config = dict(
    n_layer=8,
    d_model=576,
    n_head=9,
    n_kv_head=3,
    head_dim=64,
    d_mlp=2304,
    vocab_size=8192,
    activation='relu',
    norm='layernorm',
    norm_place='pre',
    norm_eps=1e-05,
    positions='learned',
    qk_norm=True,
    attn_scale=0.125,
    bias='all',
    tie_embeddings=True,
    parallel_block=False,
    extras=['capped logits'],
    init='uniform',
    init_std_qkv=0.0195,
    init_std_o=0.0242,
    init_std_up=0.0279,
    init_std_down=0.0279,
    optimizer='muon_hyperball',
    lr=0.00878,
    lr_mult_qkv=0.5,
    beta1=0.95,
    lr_head=0.00694,
    warmup_steps=0,
    schedule='wsd',
    decay_fraction=1.0,
    decay_shape='sqrt',
    final_lr_fraction=0.1,
    batch_tokens=[32768, 65536, 131072, 262144],
    seq_len=2048,
    doc_mask=False,
    train_tokens=807100000,
    steps=7483,
    dataset='wikipedia_en',
)
MLP neurons of a small language model. Each row is named by its layer, matrix (up: input weights) and neuron, and shows model dimensions 288-479. Each number is 128 + 24 x the weight over its row's rms, rounded and kept within 0 to 255. Numbers have three digits each.
After each neuron's rows, "fires after" lists the tokens most often just before its 100 highest values on Wikipedia text that the model never trained on. A number after a token or word is its count.

L4.up1448:115137156122104103122128140100113127141117122079124141144152126081125134127157098143152108119136134083128116147131108163115111089161101210116157125141140122157124136120158109156135156106085167175142129118125171128138117112126146127110112122136075127136107152164115110085106119167115170115123134114189124133117114173148130096130165143098094152115145093133165124103092122124115091135120131135151139121138144124167170125146098112121096154097132090123114133123139097138139122160076173100084101104100130088143138182153113093115089117152095135095172137133112095146069140126107141146
fires after: " Su" 34, "-" 11, " S" 4, " super" 4, " De" 4

L4.up854:122125109123151111118126118155121098100153150143108162099119122109115120112155117135150133126106131137126103131172117107136114153120116100116157104096069155134121139131121120156132117124170142164098117147154100083108131103087114087120150139122132088098144122148132176192115114130141145134103123129103110173160114150137142076131115149147165114092161108132142097128088114156156142138127147153083165132135143139146120091138139111141145141149145148102162154130121174156114096120131143135138133126086116175116174148145157169121124129083137105124089113160141140162128103131145083158
fires after: " (" 24, "-" 12, " was" 9, " is" 6, " also" 5, "," 5

L4.up2237:112120105134127143144100167131113130136156166161154111158130189120147153139119158139160139119181151104119134130122167146094072120128121106148092149119131102159144099115155147112120122139131099135163158143113119144101154129090084097112139147113129152124163135152123128084123137116122101153151092114162112119100148082109102120174163128084157124130148129105127139115146127132136096166102129122116134137129130170082128094153071114106100121178141090125124106156131131144092087133118115146149096143115102124145100111157115128132102160145117127153125110132168122137168125116085124116
fires after: "," 52, "=" 18, " of" 7

L4.up1199:101128152121152093141134170111162168088142093105133156128098092165154095142149073139154076162112147148122107201141117128134117108128093107168127142129109141115091161141150146114156110155121154090124119140193116141140138142120165129101125137128145109147115140151105123159165104134123133090162142180165112133114114142122131106126124154117148168110135110099125119148148082113126057112108105113146137104118123177155150161102092105095142088135130128125113104149142113126148125135145071134121103139113081122191151135144165124112161136110120135136159145103117133130117100133158149099
fires after: "0" 28, " Votes" 8, "6" 8, "5" 7, "." 6, "9" 5

L4.up621:120138157128080191113161124098143122090198130116160099144141141142100080153126135108109121149138105128105162101130088126136145114086116119151149115059114100098070148154138102113085165134132127141117152151105111099108144113140138154113090097104112138109158110104095086098135113127130136121120085097136131142101139190142102128113130105153157138129153121138145074153137142122140106060136153143167151151161165148103120133135145134094129145068152158132129127143124172091170139150131096134124160158145135139103126109144170105128142097162158145116154126091118192107152116122150094104
fires after: " " 59, " re" 6, "-" 6

L4.up2057:060152144119160101125141166141126113131154128131113117107131184137135068118140098109136124178130148121148178102138123157104122121140151098154136161131161117096123125076054108123100133153137113135101126109155120117133108150103110097107089108116131112162127149154101163169152118125105151092135126126147154136111149117140126123071103095103135134159092138139106145137122138121143175085132149111145177117156137163125141114123128132094120132123162104101143110098151133144147108122129133132108130147117115123099089155104152134123084103134084133111095133150106133127078130120134082126
fires after: " was" 23, " re" 12, " one" 9, "th" 8, " of" 7, " be" 5

L4.up1254:109106123096092135144157092167128091111111097149089101194128137151115129150116136100124107115121154127179156120112143155165176114131157111139105156111118124126141085123132140109133118126133132093141127149146084128112116180141122117102115124128130119143146144149127115171163135139180124134126158102125132108100152111101129115093111120145104109107177132124156168147132113112139100167135105127119092142131138160119146143103104098071115085087127145177091147123087144132089121140121096143130138128121135131149136127108134117146146122127113114117123140160127092115119119150110136134
fires after: "9" 45, "8" 7, "e" 6, "ma" 4

L4.up1118:130120134176125110115107131152129107128103186146172166160128117134134126110106110154108097155124096086109141160129125143072122143139126099128117160188136110104159130116132169137156172136149120152131133149112148139154145135114121124096137148120141111110134134133123106108096121150150122124135084117128112102098118158109108130091167108097138112092160117082126124102142114111131135142151122144131085155128107127104100127117130157136103129096144103140189125170149115136090166132139080144148086089102153156168124170144136087121131164116105124140143128127084150125067165111112100144
fires after: "." 32, " of" 11, " than" 6, " to" 4, " number" 4, " and" 4

L4.up689:145139126156116102105118154152116135121151163126137130173118143126125170129113160112183100096124137141146100157130138154120073124089090149088142163112126144118153154135122114120102150086142134163143158092152107146072147123130178121151119118125174119148143154126131130135151135149103140140103070122118156153182159101116144155138084119136152148106132083145144100166104166158134098108146102116103169144147094117143140139143081135168142153136130122092155121126109152167083155114147111157155156155108127117115147139102098159131120093136141141165140113138134096170152089128165134131
fires after: "–" 25, "," 22, "-" 6, " dis" 6, " and" 4

L4.up1561:154116129137138100158151122131101120116129129177118150164149136110143156153155111122117138128075076100104099132163116125087141137089143134091150137127120160097096123160129100154130130118098138127103179113125069109109118144134116108162137169124148115104105105109115109134107117161118140128162133115149160106114126122151148103142136082141164088127089137108125149136085107138133110123101137116092103081105117148181149135150101152145114101122114130164130157125137152116165087096121107121156153130145126114107134138114087158156154147104108147123141078118129181117119164109128141117
fires after: "s" 16, "es" 14, " in" 8, " Los" 8, "ces" 5, "′" 5

L4.up975:076103127128143130135118115136141096128125110134113152101082140071117130126131140137109081128129094105141140102103127120123163158117128088106111107139176083161166108128098065161128120111096119141116103157154137116074110184121119108152126102120110115131126145122104142139156171102147108164096145118159154158111139133116132137163129151124113131143138119115097116091103127122140116120172157134157101158135137170141130114128141122123113133114162131113146133131146107131132143191157135166124158072117128164136133159138101110099131113083116116139135131159134128171141168122133117191
fires after: "s" 18, "e" 16, "o" 6, "a" 6, "ke" 5

L4.up1747:110116162094153189140135159106122097111142150112114130168117086124125156143122112132105134115150128127133120138125158119092098125147108121150110121132090139111106139144141106187137133138111108152151092086148124117145119136115115101115170152148128121168125154131131125121073103082156131119101113142124084166117164118140122099111131132087124069136106139093064114134098110130122122128135103095118128127080155115113134123158118144158095126125089156135176117170116180172155144147111137140111135126137095108078142113126131115123137148097162168117110130097110113139167128108126122130
fires after: " the" 56, " in" 11, " " 10

L4.up1178:151142102128141174154106138132137106097140118085100123146090140125113091127144089097119095099102152150147083121104143140111121162144071121146159121128108089107102142102138115172099131134114143106181124108125122139133128093122127163140138167139092140121095154169156142162111122101115116110109099102148122111138110148110125090116102172123106113109139132135121166117150123111129116156142169119124146137162091172119134110127140136085124126076142110094116145109148163157139156105112096104096106103125127126152122125113142160077112128107174107172124106135121108121127146190131126136
fires after: "Po" 14, " Po" 12, " W" 7, " Ho" 6, "W" 6, "F" 5

L4.up284:149109142144155096124112118139122123103130116155101082104086111128095147126091090135109178124153098087126116126124134103133190146102135179146123185125125115067074130141118124066146142130127131145138131147126164128127124152127074139137129137149164139107108115119097137140118144128139116134132101141121143155128151137113148143130143108145113123119145113121145073132108112107158157149114123142130145127076177119120121156113158156126119104115132096155139125142084151112105156141148137135152118110106137138148127131125111138159154107091143124131113128104106169115114138098119140158
fires after: "s" 46, " St" 6, " Ser" 5, "S" 4

L4.up1068:098160092155139128107114134115096117092121166135124156130103132113125153131154193140109113092188095125123137113159135069106127143132117116131136124139142151177097128108104147139155140141095097126146132143121115134148136164152159123142120120124114127132142090129107092104139132129109131119154164158180153098141155097110120130125130093135141136188184120081139166123090138111105128098084111126149121107144124160109127119167132146123145071112141111111163152151178097159134137140124179127082154149111139126147126115088187106129136115144127125095140129138187164106134124102126129110
fires after: " " 34, "s" 13, " p" 9, " P" 7, " S" 6

L4.up1483:109162149111135150137176143111117116092122138112165167121103123098125146150147151172135140145086136137078156163138130186142164145113129124103128152119102080106116141121132136118112146135112127109133113152119155099129124135172116140091129145147152128124146126159154097130121126140092113148107108100127121109105082091097183151110111078119136153142132138135122146146145126119148087108152157152135150145126122127120159166117155087128125109109144113138166114112135125144155113138140180119136110100122117130152188103134098112078104131123136133151103128111154133154172120147098132155
fires after: "s" 16, " St" 13, "st" 8, " At" 7, "th" 6

L4.up2293:104175112114164122122145149084118153118125146110143131093131144139141175131115079116136144129100143112124132148100165140110177131091131163142127135157146124116163145114089151118135088142077102150111086157135121092103112110120077145101116169171157146120166112093112143134127104134137176127139110136114158148159132146163146150131140123117105132159141134132158114129130125129124145115137150136122068110094117121079083147110095120183095082102112153126146144113133132136126133112101143121131127144134148088136131141134112143110137112097138166141148149091118144124129130135147124122
fires after: " Al" 30, " non" 8, " all" 6, " All" 6, "al" 5, "Al" 4

L4.up2172:147132115139130127142155120130110114138123089155144172108077126139117142129190153125153111130108077122119121166097121180143158147152103111139155104098132154091164107128157161101113106110121082120148144155098138153118133163161130155132118140139179138160122113150138106147212141154153186110153143125117116114097141137120137103152152134082122117153150143155121126095099106094138157090153132142092124146113095121134147117139087131161099119110146115144105114177152081138094088162096143124094140122144117115096156179174116087136136170104154084121136096107122147147102099102078115178
fires after: ":" 24, "0" 21, "1" 10, "w" 10, "." 5

L4.up725:133075129121095116153104162141106119087138111180134093133167149152091125101157140121112098127135130101125084161099149118129133134128096125102123169110132086155095178116125120124136127070159081134122139113152145145071117121128144145111108136116140118157153177161122123105135124150160119159122093136132108173157172150134126107125096165098149091099157124125143087169101100103090113135107148131120120114131101138094140148083112141128167163128088159167073148140156121102130148131105153144143087102140153080111069151138136095117151177124160092144159107129114155154132090145099101110
fires after: "\n" 62, " \"" 6, " by" 6, "/" 5, "T" 5, "F" 4

L4.up1972:131106137135155084135162128107131134120115122139133093131125166114141082151142099162124129124141122117144126140128122145162119144121151144132142082143118127137101110143148141106155163091171107145106164156149150137108197116105149158106111151162176124123120092102076159136089138105146112107160102097091097137110111096139103073154116134116081134162147108143180117128112133163170142120103167160132181128139119105078105122148087153130149130122112144132092134162127133058141126148159122129150128128133085121114105144107162127133105151116132147119148081099138136106129133106136119175
fires after: " Al" 32, "al" 8, "Al" 6, " Ne" 5